Weights of a small transformer language model.
Architecture: no biases in attention or MLP, tied embeddings.
Training: a variant of Adam for these matrices, 7761 steps.
MLP neurons of a small language model. Each row is named by its layer, matrix (up: input weights) and neuron, and shows model dimensions 400-495. Each number is 500 + 40 x the weight over its row's rms, rounded and kept within 0 to 999. Numbers have three digits each.
Before each neuron's rows, "fires after" lists the tokens most often just before its 100 highest values on Wikipedia text that the model never trained on.

fires after: " of", " the", " from", " U"
L4.up1162:456466543480473520444486533541530565427497441527497517445477527498515459452464494452531519495539542533483526547499503433547533543517511530536581511531546581508508489478471505467548488517416473523473524494478516519479525501480505503511561375481570556521431508487497522463491476545465548509

fires after: " a", " American", " an", ","
L4.up872:451499555475450474509496496585429556522464548491515489491429520467487499451519507393495499515407533489502447482526369427472433460467538446516535483461462498532545475481434540508518526450403518486480466515518500496484452505461478468533475481578534466444518462491510551467579498478510547520

fires after: "\n"
L4.up1810:494513536482533431481480495467540460488490505491553466549500484446500450551467611489493492471498517487514548545462485431540572471437542506518478472445468403432479541467436446499447523451498505518477505519512488478491503512542450509565471371486478409502544514499456503513589511545412543542

fires after: " in", " of", " is", " to", ","
L12.up1340:483500505442451458486524498561517537541442457521499648487441487425554461441570577490542470506487525473499443509461512456549480455480423510537476468492534537512535482551508495477548525489471545609409533521535488488523522540437511477428481522505517550455486476472465506488493503520482512518

fires after: "-", "|", "\n", " (", " Republican", "C"
L4.up1503:486497599432484469466502488478506457488555478492556425479466466487460529473501554487499552520521473469502507485501540488479465506503571474502468445455533551470485508490431505498477534466523510498501488510518523403565448516471453472658490387461411488459531492460486519477497495529515509507

fires after: " |", " 3"
L12.up974:610446500530509460494537485574494545471531516522518508509465482398540510474531557508510430433466492543551518464462483464606523550458444457541516463487488492540528493457495474582473469459501505521406526525496468433468492484498451512518478432511480582538464524547466509461523480435481533533

fires after: "|", " (", "===", " /"
L4.up1097:456498555466520419447533420540497509519467500533459477463478470413458468527500513552476418555487503559474545493455437462521409528402610462425495459471401466520515474517462489458513561486490518501507496528446534480461465549520485411569455453464570459508525454504522501523499522536499506519

fires after: "|", "\n", "-", " February"
L4.up1384:510542533482561454421473490499489431484520467526563458514541522479509457536530538532492453488474479471505527460423419445545503472522535550536536406479534464456442534486483437502489536415472535545481473578418472511543504509497478512576501460469460458519573528556459379505531523515447494501

fires after: " the", " of"
L4.up235:438515485440474513444505479574517584491465494530488563566465651433463495492545516440522559525543478528530489555472530475511556475472424531546531515483462518526540402476556569524514441530445486454493515459489530485451470453413410458581473440525530485573495549502477532488519450537464533529

fires after: " the", " of", " for"
L4.up286:553551534475468441460498401543589541529475450476545547519418607404485478466443576469526498512494492519511527519509568508473543559499451529462538539475526517529436462465498527516513549466481486510524505474492498525490527460369478492540565444527488507498435529525552526512474513551448533463

fires after: "\n", "==", " (", ","
L4.up637:509488553475541503519544406532506439467470415569545509479482550442420514609539525542459414593440531508507527504495451543485508490457478476503523458493396534443480545540496441499507475506411485481511452479480529508490451504500471430519511469508569463599586480451511539472481466519479535505

fires after: "-", " (", "born", "\n", " &", " \""
L4.up407:498454513474446432560562463523518481471475468518506498513506526540429471481467500406444424590450545384508524481449471457480509508454545484498506436460410480494488540477461566498523546457451538555475516501455474476479485434541461400537460446491547500499513451441493503540541495505493586555

fires after: "|", "-", " Total", " Republican", "\n", " Democratic"
L4.up1154:519542601440496447496532448445475470489527449491478444507463484453435507556466550496500504530467491515506493465495499452539513476507519504463459435464477507465472538528482436540488560494465537471482551547456532444537425502466483475594486468458461401511549488425383434495506487564441522513

fires after: "\n", " (", ",", "===", " American"
L4.up419:522481602447494540516509377492452476443425498570455508527420545465423518504514497486505448526428576472514508468478439438482497507416538446500528434454480500554533486507439493558457547459461505505493497550504464484457484496471483434517486484456490477577553487475478549498543515530460550510

fires after: " |", " the", " a"
L12.up1184:478500494451504429551501502528557575468515522528515535552542505481490499495538510531500460538511481506536541487462509497508509525502457507496538439557475476477532458489485468496490478480551529542524494493485445493540469445496439473517449483555504510579464473532507573500555493425474493510

fires after: " (", " \"", "\n", "==="
L4.up1444:524523549496477544458516431501534474434417410532444549483453533499434503520585488525504492578476571503508538520484501525480512514434526490487437479470476512540532512504481496530475491462471519521454479452554508518446479492534521460600506415455480519546474569421460465523487456557505506515

fires after: "-", " |", "|", "==", "\n", ":"
L4.up959:490521516464479476474528474473507454465488502554517527515536519493494490496533564508459421488428500487498543595451519534490552512527529536494500481480454459507497497529475446522402506513487509496464505536566488486474449468504497480526445483471485486521501515428480538513484466535465595503

fires after: " his", " the", " of", " her", "s", " and"
L4.up1564:517507531491451524594529493469548504449493451519455549488502578471487525485536579468484454509511462497515504582498482525496450459464487511478588543581534473581496462492490459484539561473485474420484519482533488458438447591462499495455498430529582465510517488445442484508459499576534532509

fires after: "-", " a", " to", " of", "'", " with"
L12.up727:489526458504585498531543477574524542519489519455535570467484529433500511503550539509485491524464584554522425509485535480597480477445521533536442492492508526516516545463505486530462503463489471540428518554558523524556467503454424459526497497529570611507476530540496502497488493469503474553

fires after: " |", " was", " $"
L12.up1278:567489478532507485549581479549573539461456487541520482460525473480616408516529454494486525461514573549608487476469499450548514523503459515532512497477457506439555419472486446467556481446584495504492530497443524455510536458498438492459463429598531540532530525506546492444487517434450466513

fires after: "-", "|", " |", "\n", " Gulf"
L4.up1147:496533528480548487454509480475479509412415476489504512498482472364544459542506557473483498437473499457538442477496524479511578498455489458491495476421425529552533492527463510521420570499505453450462585501538503515518501506469457446552459502442514491545530445455477525514578482540422538496